config.toml
d_model = 256
n_head = 4
d_mlp = 704
activation = "swiglu"
norm = "rmsnorm"
positions = "learned"
bias = "none"
init_std_qkv = 0.0235
init_std_down = 0.0029
lr = 0.0014
beta1 = 0.9
weight_decay = 0.095
warmup_steps = 333
final_lr_fraction = 0.1
batch_tokens = 131072
MLP neurons of a small language model. Each row is named by its layer, matrix (gate and up: input weights; down: output weights) and neuron, and shows model dimensions 128-223. Each number is 500 + 40 x the weight over its row's rms, rounded and kept within 0 to 999. Numbers have three digits each. A neuron's up and down rows have the sign that makes its largest values positive.
Before each neuron's rows, "fires on" lists the tokens most often at its 100 highest values on Wikipedia text that the model never trained on. A number after a token or word is its count.

fires on: "'s" 14, " and" 12, " (" 11, " on" 8, "'" 7, " for" 5
L4.gate319:426499539515437499511493506407510594521545546530501486468430478550547486500523531540504581515582552513573471569513510487540481507535449514454539415458440500453540443443494515458483485507452448513497438508484544484452504538474558497496469523506513482469478541484538529477478507502505473531
L4.up319:545475505508524488481466497424497508507506480530469501515502473498528493457539467544483492469548523402479517521498444546520530488472505534446504524503464407488472532483583535480499548445441434475508557493560527541526466485514527504510538524498593504508515517523492522513476515517537562500
L4.down319:514467493557562451555535538518447536493418454501535522508585463466533503400505505499456480462543487513585512498547472530529432523482535544533412449444511527468459519429486467480488577471464473503466473516598503475499452439455512510457445498450573498552529550469506492503515448515465492559

fires on: " a" 20, " the" 16, " an" 12, " R" 7, " his" 5, ":" 4
L5.gate443:508499530549530531493457496571495488503526464520535478483482434451481553473491535433505477528468500499535454615488474524469435437497490447524589462469600522499538482582493507489530528591481495547489468479553451497542524513452468461452489587482465453532590529500424581562523554532513449444
L5.up443:550565414520495488513539501520500505564538488419498526550492476434441524471458539544531474550538562452491517439449532462491508450467527460503543494510492496444525497524504494547541471505506496600499526505521480480540389632487460489524500408528505487487462530425479476437527493440468560472
L5.down443:454478521526446466496505442450446446465501519610452485468521531511481501544488445494454508443475509513460497446515502508525515516487407542472453547470509462532477518491584525472486491516512606411515490536536545568462557482567539518516494535464428516492459451442526485514523523470558491553

fires on: "i" 40, "is" 9, "on" 8, "a" 7, "u" 5, "ros" 5
L6.gate7:514476446499499479463560498519531440492477505470509500457491533475519499485528480424506541492472501548459465434516443493410488539530419506556494482568522488444574469535528578459522459533443451512539478644493508432532476495486495543471393452487519594419461563554481607505444461546545424508
L6.up7:436431401518544549503514508528555492463475528472520496545502404447491501498481537505474580455596478481453502526512543460453439535510494545508514471525571492435526477484493505510511538546556491493495544381506494440499464524557376492515520526429489443486566591457512576532468499456464486482
L6.down7:524403525438510520535490525508531431514574524540553554547528442485554492513481504604512418531505566521503506372484495544519429535587480502481441485389453451489411578570528535438466460508461553512532508493537493559528464519541537508542534525531533513460459490468440555502506509454471522591

fires on: "0" 44, "th" 5, "ST" 4, " |  | " 4
L3.gate400:486513456462468582542487475544531519559484512536485485502475554461434533395522462462552498503515480479538481538500555518497527508554519577503529544487499499468508528491501572470519513558559464447531432564541410470478485472473519503497518467458495497523476481506548486493502522432514518442
L3.up400:447484507554451519554419466488542492557462460554471517457384532464449439473515416458482513546459534433475463516549590452503499485507545602542525481511500465458477512525471556480472499514563447488524454579505471503476454460526591449461500459474545540438489436506541455496495507532439490474
L3.down400:559462519508523446443482561488418502541494378597521516498529520426459457489487487466515444477541481503466441516509524490507453467459520491488441463494582476522526528503508533497505472496438503424575478523498504460443485568499477478496506506457536545521493493435493500493528476481476489428

fires on: "a" 34, "u" 9, "o" 8, "ov" 4
L8.gate14:420559500577493527537528539466450437486471447578570495531493493542481535510534517403541555433496497485546490551546459428499503481598534524493450502488493496475533530469527477542527500485439533472577556559542559458474488489525449534427504501484507427509453594509462553541473533498556501493
L8.up14:389486474528502544516505448504558469480434513495557488507521547530552474470537419438547515497536497553428435490545422509443462482582505526504516530480468503507569519482509507511514552528567497469474520520496476388428559454513493507459472466434498446568430550479477526448487466457499497539
L8.down14:543546465451553540426545546518419506529495498574505468510527514562513538510519471552438503499469474412501475518490511447488501553557534470495478546399503465476502518468553446536534552513459564519603539513519531490472482514477511482521476452535508547522535504503474529567531482539409508549

fires on: "ab" 15, "ov" 14, "ro" 13, "z" 9, "ev" 8
L8.gate376:420501447480460477451526535503487547485434491501532562468527558512563486521533533415546585493497451527438452581489485497417549587465496570545475540564509515507567512469486481568541550486461509458563528493509554516521534475490456490411511472493498445502512511539523523545477597503513526535
L8.up376:440508518559582453547532509574499503517436458560451558502467526542491476491532513469558448470509512442432506461502494477541451518464463475457459423420478494494511492561460447598495499556498439501540473405519490534485487533555505543523467536547493458508475499545544481545527510493572470484
L8.down376:459451513477551457535484573479483477478548434519481536471502458574485496501484489521500500502467465457555523477642528483465474503515484525502524452541534476543524516569442556492446535522519517477495582434547527581447556538482407481438468429448532510479441457521498524549507444541540553541

fires on: " " 25, ":" 16, "-" 15, "- Website:" 6, "- L" 6, "0" 5
L5.gate359:562493460477540489484572513542445571563489502544399542526503477468540544484472472540476546522528471522494479536438517455431532510493488442494494502493495591517554491543561383519459521586444514485540491515507455461452510545493489529541584523479469487559483589494466485507502538531456494546
L5.up359:456493442517484507516584465547450559578486474522462481508475520460505588470481501487440588508486480522468431509450473479478524498442510467507533446501482522540485495493460438487455482538514539539524538479525461499557483564430454526563548536461494511494484562447467540538505553515509537479
L5.down359:515439489448518538399411544524419449475504506470532487539474506416487542531447530466528501499490541519498515457513488484419492499564474533509510542430443456465517470466584599512595548521411530551493503456492521497524495468520488546499453496484527507485489495489551516434474545525572458479

fires on: " | " 33, "0" 14, "4" 8, "ot" 7, "2" 7, "; " 4
L5.gate569:432544505394518461482493576461518459493522482487535499561511501541503540490511530471510489426448458560598539463476482523499498522491522514457540472440552473511521587531511598508550570550488398422547464473522407508486541508454439523425510473467487485500487494510484478473512465490543534524
L5.up569:444540502461464476544498499521553457535532484510551490514448467543453501472495538537516462494463483470532592486493491385523549493394569512500533463505520478513504540463530497430552537468550397435553503395525409542517516461573506559463505511451522461534586548449505513424551408529539537511
L5.down569:490473491540487509545524508495543475495508533493479459508504440484552503506490508520463487451484507528525544437557415474572532528481525463568590403463522540541497578438474472491529564470524458438510518512610437496591418488573549485513541502493530469522563506494520459442484546529555537426

fires on: "-" 72, " code" 5
L4.gate486:489442449518475531485459550505428588475483524527435437514645490517452500481473504574469530508496487555488451540510495544523522592546496431466533541480479571522546454572445495499518520522496457482498385558502473526487514535555464534495504508467428468532476475475529481498498504505499545435
L4.up486:427450432499500462441479584573535502500497500495507424524591489500424491485492437519497450533520486472525513639478479503433461496510487490499502470500491536535522449494461538449569461515480461540459486453517436504480483456510497530482512508477505537497520573433526450509528543514508584523
L4.down486:534469483412547512514489558478449526432493483495484578510491594440528452387497503410547518502535528501530496513545416487486480496533483523536530474475478503457448538489530531502558461485494576583562515573485495508514530530529584574476535496478469490550523517512455509448491508532531522448

fires on: ")," 27, "," 22, " and" 15, ":" 4
L5.gate586:516432526501512471509524480491462558472524533550445536528439554516430621501495376463491606481515460517568527569489498487480474532547507479412523483491424492472563551512524490511472525557528569511530506481519593502496470532523449510508499499507475457513496535537502529587541502406483522555
L5.up586:443507537554505503508618473498515490472498501489465557474486439515503523507520404508408584463479429476490478497455489481440410507470493541483469500469552498512528488548604523502475493592506487525571549470436534400550536484529462451448466553515453519494530511484558537508493525507497586543
L5.down586:534481474533539489416464503503513543438519436564503451550506446499478579522447579513552506523492527567468489565536504461515448512446482486484481465412375518496504554429524532507478498500472481525500484589463565539463464548497449541462451452477521433526527453572573468467463525490563475464

fires on: "-" 100
L3.gate519:476462428528513452502577462594547502487492527461498458554519459479551583498470502482506495505510452518509510502452548548508562513508537403407573525502473524642513557536544501483519519545491467540488531470501504511513472474470464536450488562492446488511519516506501497576460537462518548531
L3.up519:560460418540488428491541546592610451511408527478484454551483478446533537493411516478436479517503529484480500465450538492477471499478523435490548440508545506477525548506508494456462492491477524604460533470567549577490478502544527420434497567469478465601490555510461461560527531522470506503
L3.down519:424540516450544588515519488553474490526543480450523513494448502516464491538531490541529464506525463489506419475558349470504458501481473615520473530513534502513416525495571533536516555487459506504471508503423513512535454466507491522537498451482473497454498519516555427502490505514519468470

fires on: " " 41, "ol" 18, " and" 4, "er and" 4
L6.gate685:524467388466524601494527548479494516503525450543493525497483513495537535438517522574483554555488509439526496533453453499471474506497498496470523540504594519514524530473485458468483501651445519472537498476539580485494573560526414528545493470515402509469497548546515493540477518405498499483
L6.up685:498490475480486519504433501506484505528548450509440527476461443450538554470523522538596502465458503491460582597460465513509442521491513452496467500471472491504459498461457454496446479523520602382543492431504498492465637466510467465542499501449461494459558480555544547452547555442508519521
L6.down685:484551557571507475499517555543540471501549564490476562525503507445486490544460541451556552473452499537546558494542511444521478475544466497488497594481539506509484424533530511512476485480516494501470527557582435442523570491514565476556432533601509466512550469510572462460565476493551470497

fires on: ";" 24, "-" 20, " r" 6, ")" 6
L8.gate353:498461415492492521494484464460512492562482525473508493485492478509540515497539479545445486476470478604464529554525441487468511549504503400424469475578511502601510439480543514548538553545465506561503496451487441508501554455538485508569478520494506536432530464490532498472512591492518553540
L8.up353:493514453523542454492521516511516502537552543485494459537487529506514529507533453457524581536512500518490467540538493507403489537508548508515441568541540480530569510499475508493555494480426476500447533535506441539506522434552503496476536555416499407497482493506500476548525510464557471510
L8.down353:529499477484499500450481540496471483484535544494448536573494487461467461479506520491440499572442490571411522535507526477488583471495509463531433548551467507459470531468451469524475483416488542555520495499483474582500527514474479501548491518541507485507534564467516507576431502509557570521

fires on: "-" 57, " (born " 13, " most" 5, "–" 5
L4.gate86:507539499535487533534549580488521552517503539486444397477409530510441597480523556554490470538506436502626517588490489585514537530496540446479517586464447554609512546491470528495500457496480454542452494463516454478464412490494493500590484522572508502507492530536497521522528484395424566543
L4.up86:534550524514456563492473523528505445486532478480561523503490514479473539448543533569523513513562499471516430538528422545402515482488552485463550576474465486565460511525485522495528447504410562554470537522549481500524458472512508521468461462524480475420528511543475462552492430446448588540
L4.down86:522505446539471532455528460474495472433522465519528508603520559459501445435509473538496470556521446478498489472449491498410492500478537510530555578569509379505493477461572546463425554527421564479493492571494539505495535481549470528463511560492488548511514501458580540508471534472504555471

fires on: " G" 13, "ov" 12, "- G" 10, "z" 9, "kh" 8
L8.gate596:501445388551520509462594557471477488454485577547566473496467478484516475474464503541472516483513458494498518583574387503544520530467472501535455469543502464517477482557450481570488470528553531529642482484535510441454582486459490496421435518527474464521503531461504495507524555477560520499
L8.up596:480434411531510559508433545582568554432459454464508514454441497499627503504491495521521530523563545438428507471464514490480535533525506516532469471496469503514579446496527513556542529447549536524551543480497462523480439493483485511515519495552506472517443581441490421543507546537515483459
L8.down596:428455572458526537495476564549502523497593490457486531551475614522470538456478497421543557489476562496437453484514523490479541543493454475493555477540551503554522571501471473529554512477564480447459505531467494534482504507544516495471504491535529483537465470589447477554523568540503487549

fires on: "o" 14, "e" 12, "i" 8, "u" 7, "r" 6, "un" 6
L5.gate204:529510465479481467475539478490488521452539523591492464572539568431518491510459561469470525495545446511498565565543463546527437504499534553494474495507464493514495481529532453505537544504446489592505513512524538529432538483482450524483488545536510533458472520511525532540411480547493543492
L5.up204:426501416431448542507542508490531514477462494523504452633470492514484483551455429478531516456520470444497549557524354533478538508520457547459492528505499520526546517507460502481499530498486509480511471533452484497510522402528428482523550540439534443511524493522487507536518526528535512447
L5.down204:484545515470491488463543500548472490460492475555531483530485465419492502480535507506482487526489416472485493477478487550490482450455572535534511581470452509552492502438518444425479576511470569528424509511432539477526452447530444501454469451453492572488451445500483464563524456506554490469

fires on: " and" 28, " and the" 12, " (n" 9, "," 8, ", and" 6, "ater" 4
L4.gate25:443483471513552475523501572484464602465518522513457463494519518429513519485525477488490569478567477533575489548456423455479488522469495428473471447477469562495503438488486481501481479519470480512470441470502469503485447420412470442497519589515463516480540550497504495564447519447515520531
L4.up25:508537489476507524538479490469445488472498508564558543489491439539508566482493524470457473435412457446481573525450479555473444471478532457523511523441477483511502503558567493462513529506514598484503512452468484468520461425546433450506450554517554458493483484484505446538491561495499548516
L4.down25:482528550498422487543468436472463467484545517453494462542508476458448548518435479448523509588547568528504530499524522482521494546452531454395460462550452450556494453501478485493532453569514458571502456616508537531475457503511556517510530490521510506431547530452498484482543504534464551528

fires on: "ist" 28, " and" 8, "er and" 7, "ian" 7, "," 5, " (born " 5
L6.gate642:438454477495544454545540532541503492488508496584579476478469466454542543545462506426538523427509481578428479509461444513507459536502533521404503499487511480562494516492560502516490455611501490520506471494508469474532508490496429463597475480551537525440501548511450453534464448448460563492
L6.up642:417515519531539601454501530497560497434537485467542474559461449565460473499523513472522442411486508478508501516471553498410428445478588478474573539508470472571547462480515538437504455569506510437465561469514544496503544433492477483480478520595490501533529539486595538551517481484447533505
L6.down642:514536531509499508460491476454562488520555454556524581552537509572520433497543434438574575531452542530530513485501542536526527513561507540486513445455483488467527440452471533442467424567546546523499493555488516533508545463468469423568446473578486487504508440413583566509490547484467496503

fires on: "-" 67, "- R" 5, "- Pro" 4, "- St" 4
L3.gate560:534516451490483479523489537528487500467489514496489488507550476536462564496549497559461532502463491529562494596475515543538504510529475443447501577451498524562513530495479486550539537505511562477458445573523472507503486580537481501513462530483438474535472543456482460529566500479552448511
L3.up560:560464492523485542422547582548484524522453523539468433546576518462497479545580521463473436537501508455485575497550456436465489536497522401526511503500533493441532511517492443545537531470487521527484456514596536571363557558539483483493464523522454459493482550470446477520442476530461470498
L3.down560:548497482493455431430491507503506562542514468543460475492536540545480521464474478464524481489492503487507470433545448446464404561522437492435526461629473498486497492505548522529436525448486430548458504534513552521497515510511562460481530542515481515545473573543567491469481466452479434499

fires on: " L" 36, " fl" 7, "utch" 4, "-b" 4, "V" 4
L3.gate47:505441424521515547451470519502510521474507522517510434503524478561546536462523536498468544535482470498549563509485455585537500540553527522499564484468502505541554521503537567482536509554522537440484502531494443536497462573535525504478476517493496476546528445577480522465522546469569523529
L3.up47:510501493488499541473566467548469509533501554446430476531427542461500516454460545533457506483538505571541451469518475444516551514522525453447520505461528533438520520441509491537479435558363449560501483444521531458442563497459438527578522488569494488493486540457535503501394474471521544492
L3.down47:511488476511500485479539527471491529500474531456515432477543492472532509517533490538507481512466574523542456483496495477524513554430507437478476575517525511469459524515456444501458480477524474461440498449505468505491486467516524510474485544518541531511497479470503552518507490525493504491

fires on: "′" 36, ":" 33, "°" 31
L6.gate386:522459529546465523534466528570488440557499512450466392487504513505465532486480456435477525486498499486474564485510555487564444547495513472451527501449490497527533550613521518519485559558492538448614512518529464502510482536492504548539488522521519504466538472511477420514529411476487553440
L6.up386:480502517520451517494512417536487450538566491501567458454587513458556545574533469442562526495523477468487576525469518583568514544526423500480518458483464450478506530562479528441490528443448569506441519529537485494539515491504499495526520527545479502421554498496473410542454485498514516552
L6.down386:498470465520493476559497492521476523508435527518521562511523505500499590514505460538496485495464491483488543493538548492501568512495470535503497446530478518498524538547516527474422583509540481513518477549533423444520481464513510499485638508527467530492473463503527476551518535627509565577

fires on: "0" 26, "th" 22, " | " 13, "10" 6, "02" 4
L3.gate223:488517459450558486552482472554534492494528510533485502497455566543551641486505417545456538459507444536563496501510483491539504550546559554503556544489513571487507471495443485510503545436441507450447443506474441520576521482495530488536542563534473510461502532522579442505545513503438514446
L3.up223:448555483469537438506451552535561516554501495589468519483400492437482537482548424570522433449483463472573529546465511450518561533503563571502475522503431524564517493537436498472537518447469449454481444455538502558638469439396528479541523518485467489437458482531510484455547526444477431476
L3.down223:558524522515552465538480568525528433532506456485512538472451495538535453473422559473536496486487490491544409487532455446495522542475518559532501507504478509464437577482576525468508517473479470489517470615539489489400510479562568585476384535558467591459496427529513556468571557477487443466

fires on: ":" 75, "." 11, " days" 7
L8.gate403:540525545490470458473455507508458467459511519461553554516538491534567629489541472472408496446552504498555491490567404577567437487510485466463483497506531582500489488562506525521472530502546529508536486541452470500503492619487478491464495559544531443529535518447470432522517502504525522546
L8.up403:503525476516500561511458512521436572440438491506516468453487499561512525540511429513509509563595519473530440442531504600565487559515519515489518450464479522401510536490526533489492542491454492497506444464496478506597502509474494503500508479472459497479533544459521485480537426549464511578
L8.down403:544488486516539501543573470539489536549441471538500461600513536532490489534552507494521511519466513436490503538499535489467556559517542588460490499480548442468562538524501519418451469483462516533519501478561491478529557498454476474472541485458474518572538427520496571520511461569487456563

fires on: "-" 39, "–" 9, "20" 6
L3.gate523:533497497489532514501495512478503452530485486530491468583598411568452489522591549446466450408468421447543503474477489521532517531537525434479557475453481539552553562484498533556473451497542487478410492434520418462515541463487468541529454500500495530518477484495497540495447453524463437502
L3.up523:486534465508477508516510488425561481461427513508535501610562494471433501564529473433533484506524514488558524521407537484498491485513532505518501461483530499556545543523507465512507505444477534491431427474549506463460490525587444511498442539533478448552504503484494442486543491552502531498
L3.down523:500516548577482466484493497536512571456515531472473422471443550440567475516449434502529455504507455393479488476524501499497429469458512465512480514477420519519550567476500475535488521543525463526499570549484523495488484456521508473452463540468490461449550481483502525515486564513561561552

fires on: "1" 43, "2" 36, "ass" 4, "en" 4
L6.gate131:493469445504541531593613546509508497404567534553484413479434502527528488535555448512452519494501439574541510524488486614542511574506451480490520530493495526506505557552577612555540493572534477510484543482478528502478537532419520484518422525524483469488432523522506466588497485536494413520
L6.up131:443510539500490599524503502504518561461593475542535488483433476510488398544537490526504454502522437468569553517547459530498531538494434514456530499517540497547502561421484537459558534497496451476518464462461495454464522521464492514517453519529512460513523527562475478577576537510444458482
L6.down131:559499366521474521508534507469455438460479514514494447540536609473510543444518478574511509505521483537455444495451497470477534488508478445486544420448580504489496544509478495505522476545465480456419487497536459480513440542524483554478490506516546473489465480546544447515565515490513464454

fires on: "s" 34, "ard" 14, "S" 11, "O" 8, "C" 6
L5.gate511:505459443483481527515530426393549480422444528484523497479560502548490565511549519448424529513560557553549450448448565484474501484544482517489516449555551524470567514473493540559520522458496452443549461514439554474460529422530452501518487509503519505560501515460490498516454517504537457499
L5.up511:490469507510513487503513523414603531447423517479540545491588503522447506492516463475519504520504525576460537539466513476501502542567516508480490503484511567486504527455457526533557550481495572473543519568474507544489468432542491480538552402551518498536587542458498467511469582557580527459
L5.down511:469494508479510503444509454526485493587529515544506525451490491461543463481448518582504520442365474458536517539538505509492493553510414451566494519465467431527477505557446487484492385576501457467494478478510481456492481541437519464544499486535463565482527504521477578486470544479490563442

fires on: "In" 21, " t" 9, " She" 7, " On " 5, "On " 4, " She was" 4
L4.gate138:551439482574524525542449493530493445457450517477540457458458533536537484467531505494590473513493476466516453560601511510456478499475509436501480528507480513558497517534421445528472456533504495548517524503494539540493522546469488502508534493568521436515455470571522508494526520464415554443
L4.up138:562416461493466549515454393498539467461483477471441448527463499473485502465551588501476499570503532526519485560539483511478545465486487463385512539448475511510483470555525533545566485552529526519483537497477487428415513403537443518503455528590540429469505541432457502508544511516525552480
L4.down138:456552485481534512542500515508527483538559454536515502469511578501448479493530474560474514434496535471492461551602510428478549509489474514507564493470484425436493502451553520502524481517495562512519466493545414527475470520547540574521513474495486464541493475502550534540490510527529489508

fires on: "." 52, "-" 19, ":" 11
L3.gate422:551428442486604551468496435540510568469496545488480500515522489464519509495556452492488509617488514584558534541505515514497567513557509495479520573482524524531556520485554489505470520556459483565464506587517502504462432461499418524522482541553504453525531546466502495493477528492534519541
L3.up422:544475486510535552488561422547560503525520440504524531468460532479535498496592481469550499461494523524514520559523532553479536574541501519498472460496570473505501442550510447479554508488519461507439496532519506473507425432473469482568391506534526444505540495511468460528452570505523371471
L3.down422:495563548510544508538481460508492519436543476482501470451538513494453480433422516546509495509455478467466516576476502457493475488559459564407540481546522563557533516549507450503491551456401480508486590618543534520503457459471452519483502516483488470475489485535469458503524540459551466526

fires on: "a" 31, "ia" 10, " H" 10, "o" 8, "al" 6, "ant" 6
L5.gate575:519488438597510599482502523447537483492555493515559486531560413445503506455537517448580414476550497491458554473464492472430445477516429498465466470536510478456479543468533474531502484477478557449516402472539514488508442508444439438474477392411461483515505535535438568576415482498548476449
L5.up575:444543485529520560563523486584495530539523523536561497488520506489450440455481459535585420497491518507456618461541559511432523495509526503524533474512513477477540539427478476447501524477499539436503486474609555453523514576418428507448522482505562438520515447454481491468483503454568496470
L5.down575:486481535474506442518507452551427472553521531450464501512528549550424464560512445565458574527511527534565526503496506532552470518458528436429445512513450471570455517546499597474541506537507513551462532495449536532499480512527490482509541515510510523483499440529491566503527476500457519534

fires on: "." 68, "\n\n" 10, " in" 5, ":" 4
L4.gate441:408513530589585586434497506487561491522478548507447417478557411466469522472530498550476520453512458568540565520503422458539522505524459498435516537454421540483521505508509457488517435564439440438444485499509505491445448419477444509545497533470538510540529494523481473489495457508459500463
L4.up441:431581443504514478510483470540463514527560430453458484518531471475498549530526534515477536442525500655560590542505503467526483488477484493454448503459494531477553485490446490471555489527483475530445465463543433508452455418404466508467495459519492486466474521485503426498511484546480466512
L4.down441:467473499498537479488572519489483591471506469496509505475564481464469491596453499519503508491498452490556549501457514586474480531536465417464559501468476546441536473498502585468566524488489497545474464543511440503531492596544420534469490510509490432479530413548546518473531527500585487483

fires on: "ac" 16, "oc" 12, "ib" 11, "est" 6, "-b" 5, "V" 5
L5.gate202:563443469553480480477464537532575466468519471567494452542476590479555485453486595455512564534489453519481498514533529558566480503560500577531551479468530505466645495548463545495512457528467440498451485529574486451545496559486580539556491487542497488483506472519455422527550496514543530482
L5.up202:491495425529482482524493444562513534499421453548493478537479581451508470460489549495547540581514521501531483504501510500512534549529521543512515473501496537424569531559443503526508466512470432506422445497544561442530533509448551446598490574504538464497590438476530411518514525568511496422
L5.down202:480519484482539444546460493493458474451554445473518505503501455591528495522469464468507483485529507434503491522421430441499499542481524354488442514523484418546437522522472467401485510476558479496528530489490569554475537500514515545463505441490520536522507507489499509497547482529539531535

fires on: "m" 16, " comp" 9, "b" 8, "r" 7, "==M" 5, "-b" 5
L4.gate515:578508512494478520491419543507544482485408519460452499509487536448518458499540493520435514572546403487488552533526555597556531512556487443460462507548590502511497610658471609559457535504561459547511557482420471471581572424467482447466515563512511485520490469486511531450495483494534428476
L4.up515:536507516494541534467455491477493473459499503507538456513515579470499396479466594441476549604488462484510550519530559424469561552493467524471502467513537505544515557561486515512390515469494495481501537440460527474488493478467547466500503516433544525530464493488535510450513523487518521508
L4.down515:501498452516478453488539579512457559532511454519445489483460444542483498509520535568535545422544568502526472556545504453545503524488588483551531512583469516579499440443442476462476456504470500547491481539514543547465502494545488541562536508550518541468537457462575528560483507441543522473

fires on: " to" 45, "'" 6, " on" 6, "'t" 5, " with" 5
L6.gate137:492527470542482443485469507542473492436502499484512498500534432577485527420453478517448584459520421520544530541593538527488454478547442491460488512420498490498525551453584507566534520542581514558498425479427519511465571512511522495519461467551478538465405567465414450505473523478556461590
L6.up137:473424495476463514502496518444535540562491528477502512517482465532515467494508504476444549488600537471481510509499473519549508463528467589517498555538531559445492474458509570581502511528585596485474542447516527459538524508447501518533518553513541537464462554413508464524539534571508568549
L6.down137:609536548552557479455516484539371541511552458503553465507461440484519521525477536498460508577413482523535516431531490491532472557499444493529499523525482451466490518491499483487543519572450490482446467470553536560444563454480481415496524518481567495505467499484510450483560510481543434525

fires on: " (" 21, " of the" 13, " in " 12, " the" 8, "'s" 5, " in a" 4
L6.gate553:484558565482512507525489460518440473532540532506508529420424500501489471561531499506476494505513518483510526567513473516472512445489526501495536454494501468533502495353534515444588495540543533535460488518498525543535470532413526453543519458465515488478488546500423455581540528466443493501
L6.up553:538568516536520517528473438440495498458550529468483518482496490493415487514512510471523440524536474501463566445471490479516566437492568447439506452468483437497489556438507501502544518477525476523467544503447566497493470533423462443465528471477458503454439509501484451545501630517584511516
L6.down553:510497496487490497521525507480492595532486530535513468511577522522497605468523434543510479454520444485592480493491483573525444536527487565449452630473515508462534460574550514501442454498512516448525511511520485504503526510465505576517492519523499555496541507526620537466515509506440566491

fires on: ":" 33, "-" 27, " C" 13, " f" 10, " " 4
L3.gate53:505520469439475441418436558487466474524492487524497526541530523485417523488615512450475497560465446498548529520495582602602555508490565496422504463460459477508582571529536591489530490495483444536463468537524427478451484504455523525467586552524486509537459496490501447511502503492491470515
L3.up53:447497484497490518461456443448505445415454480518512504604560456505500425553543450472506492564538499524522521504515546481495503474438509479419488483473471471474557599522516484455483483481417521562487465478559535505467476510490557503488517519542419470590516524458508484518515588523484507510
L3.down53:490473553564476531461483512482535547569580485573489567474556485481538529534500483524530460514463486495458484560495514526486486528459514475468484483504518434491525564577516498524418540442411406462518486554479511491503503471486520475452520426495504489530499550551518455625462574482446542610

fires on: "1" 26, "2" 12, " on " 6, "8" 5, " in " 4, ", " 4
L6.gate175:519463443485555598440531533472506561569516502551492473521462464517570489553485485496468539510510441474511492495500546485462499484575519532568575487533488558436604503462516556511474484531526469470518482497545439556409521477492545515551478455478568482566524543532501489520546512551486513518
L6.up175:418517540481529561482547557456491519511470467590545497546444491464543513487515469530466478511449476507580504462495560531542487534547503572470537542529549448553507518504470528560448447493630558475500474429532547426572507527434435493522497480465499554552517502556517532614519567434466519514
L6.down175:566513444455548529491510509531493488533500521504564518515424549495516467496549473499546489494497442496484501471500482537499550447564486593469521490453518485506485566513540471408554502491475548482462496472486509530508499543518496509488478564483532515433520521446479523531463422437452414558

fires on: " R" 41, "R" 16, " | R" 11, "- R" 8, ", R" 5, "-R" 4
L8.gate159:485600493553492517518527551478506537503457537474521549514497468485560551522431482511543535515547492524526436454457505508457461492476542427519553573487517506498514469517504458554488484447494397494470468518533512426540453487464532441488482586485481514518513525533456476419492414462506508489
L8.up159:611464465444609482485539498545533530460461525505520551530491401475412484523479409557474542532532497478480455498511577580521546486508468472516491496493510471539507529542497524403488530467586573552550495480448546489582470549557505503466436405482502475509427507471484451509530522447438503493
L8.down159:483480472491550510542496485497467509515550458490533546508539471495478483541496544501441473468523532511512509481496469496586461424473481478480471533404501435511543501517523502535404417489482465395562504575504495459450465475486523508447573516474510474499522506462433487448503588545487453472

fires on: "u" 41, "o" 18, "ella" 8, "a" 5, "i" 5
L5.gate318:488509510447517576483548419486491536526425506538483431543574495525573499523544462400553563461502481509463455503478498423463513549600465528494496453519479466475493547469493475563520499501547507425517469503503570505450509544506460544486512514495515417484501446521519495506506510410483542527
L5.up318:475541552469478516528558533453542451497516537548495468523550523475448497486506532458526474487536441444446468506493488503475522579550482487446517491448463497537499566496501456581506514514523478446545463489495531460502487499503466483447479483536587442501432559509490546541465509555476482536
L5.down318:543528516455602495452532430491442543522464510504559503485513475492495518471457446529492517438460469496560529503455465511504469477471518493534517519515539477486467413535450410521516515479503498514492541504577465482528535534546521485536538531493488480514516533482491554514549579531507526537

fires on: "2" 38, "8" 6, "7" 5, " and" 5, "very" 4, "4" 4
L4.gate682:452510456529487488493563517479583517545456599511518544518461484443483564421482549535504497507443467523540563502480487611503497445557519441463547531486545522610494482539462534473501492545481488524424484464559524438497500446498501503535517547533532467456519506543427518530554536494534483475
L4.up682:436471470424457438498485498493604479594476569464512491481479472533475501451480475490518460545513529455523573520506438505426490471482473492488527506525538501596514419461459539493501479503474500486491500435524454468434510507554524540534477536488536452402497475534499506479580505561474467516
L4.down682:553480501471461506497560532451482451594455446510524418586543451574529485576532514490500535469544476485430488489479541408543475505455525501467519533449510533498470524468566445456453543464499560470522544529533554486521465517534476452453512409477460517486545466535562444431515532484567529441

fires on: "°" 38, "′" 36, " L" 7
L4.gate531:503485430556476504482537508544430515460493492514515475475494510507535584506511574552550518444507518542523498547536428501592541530525452527508510501498429498508551471545518539480486558477482479521479476512583509539545548559507529553486510507521472481487558464555513479508466515448578484459
L4.up531:473472447498452481495581454577492555413539439522505525513547520568432543576525499470553506485518490475492488518515498499509494503494427523508555476512479460570502521551544466477431508518500443495516531488548546584546494562521527547431521516474540527447565520475519460538453574536610493505
L4.down531:509511464447529509534496397485495477481440461449528537505586447509499539480531447507477472484466496478441522432503610497507561539518489510483482517518548463530503517515506510463469489493502499499523506455486480542540422521436440494547561491496472504474588504491495529589529545593510419548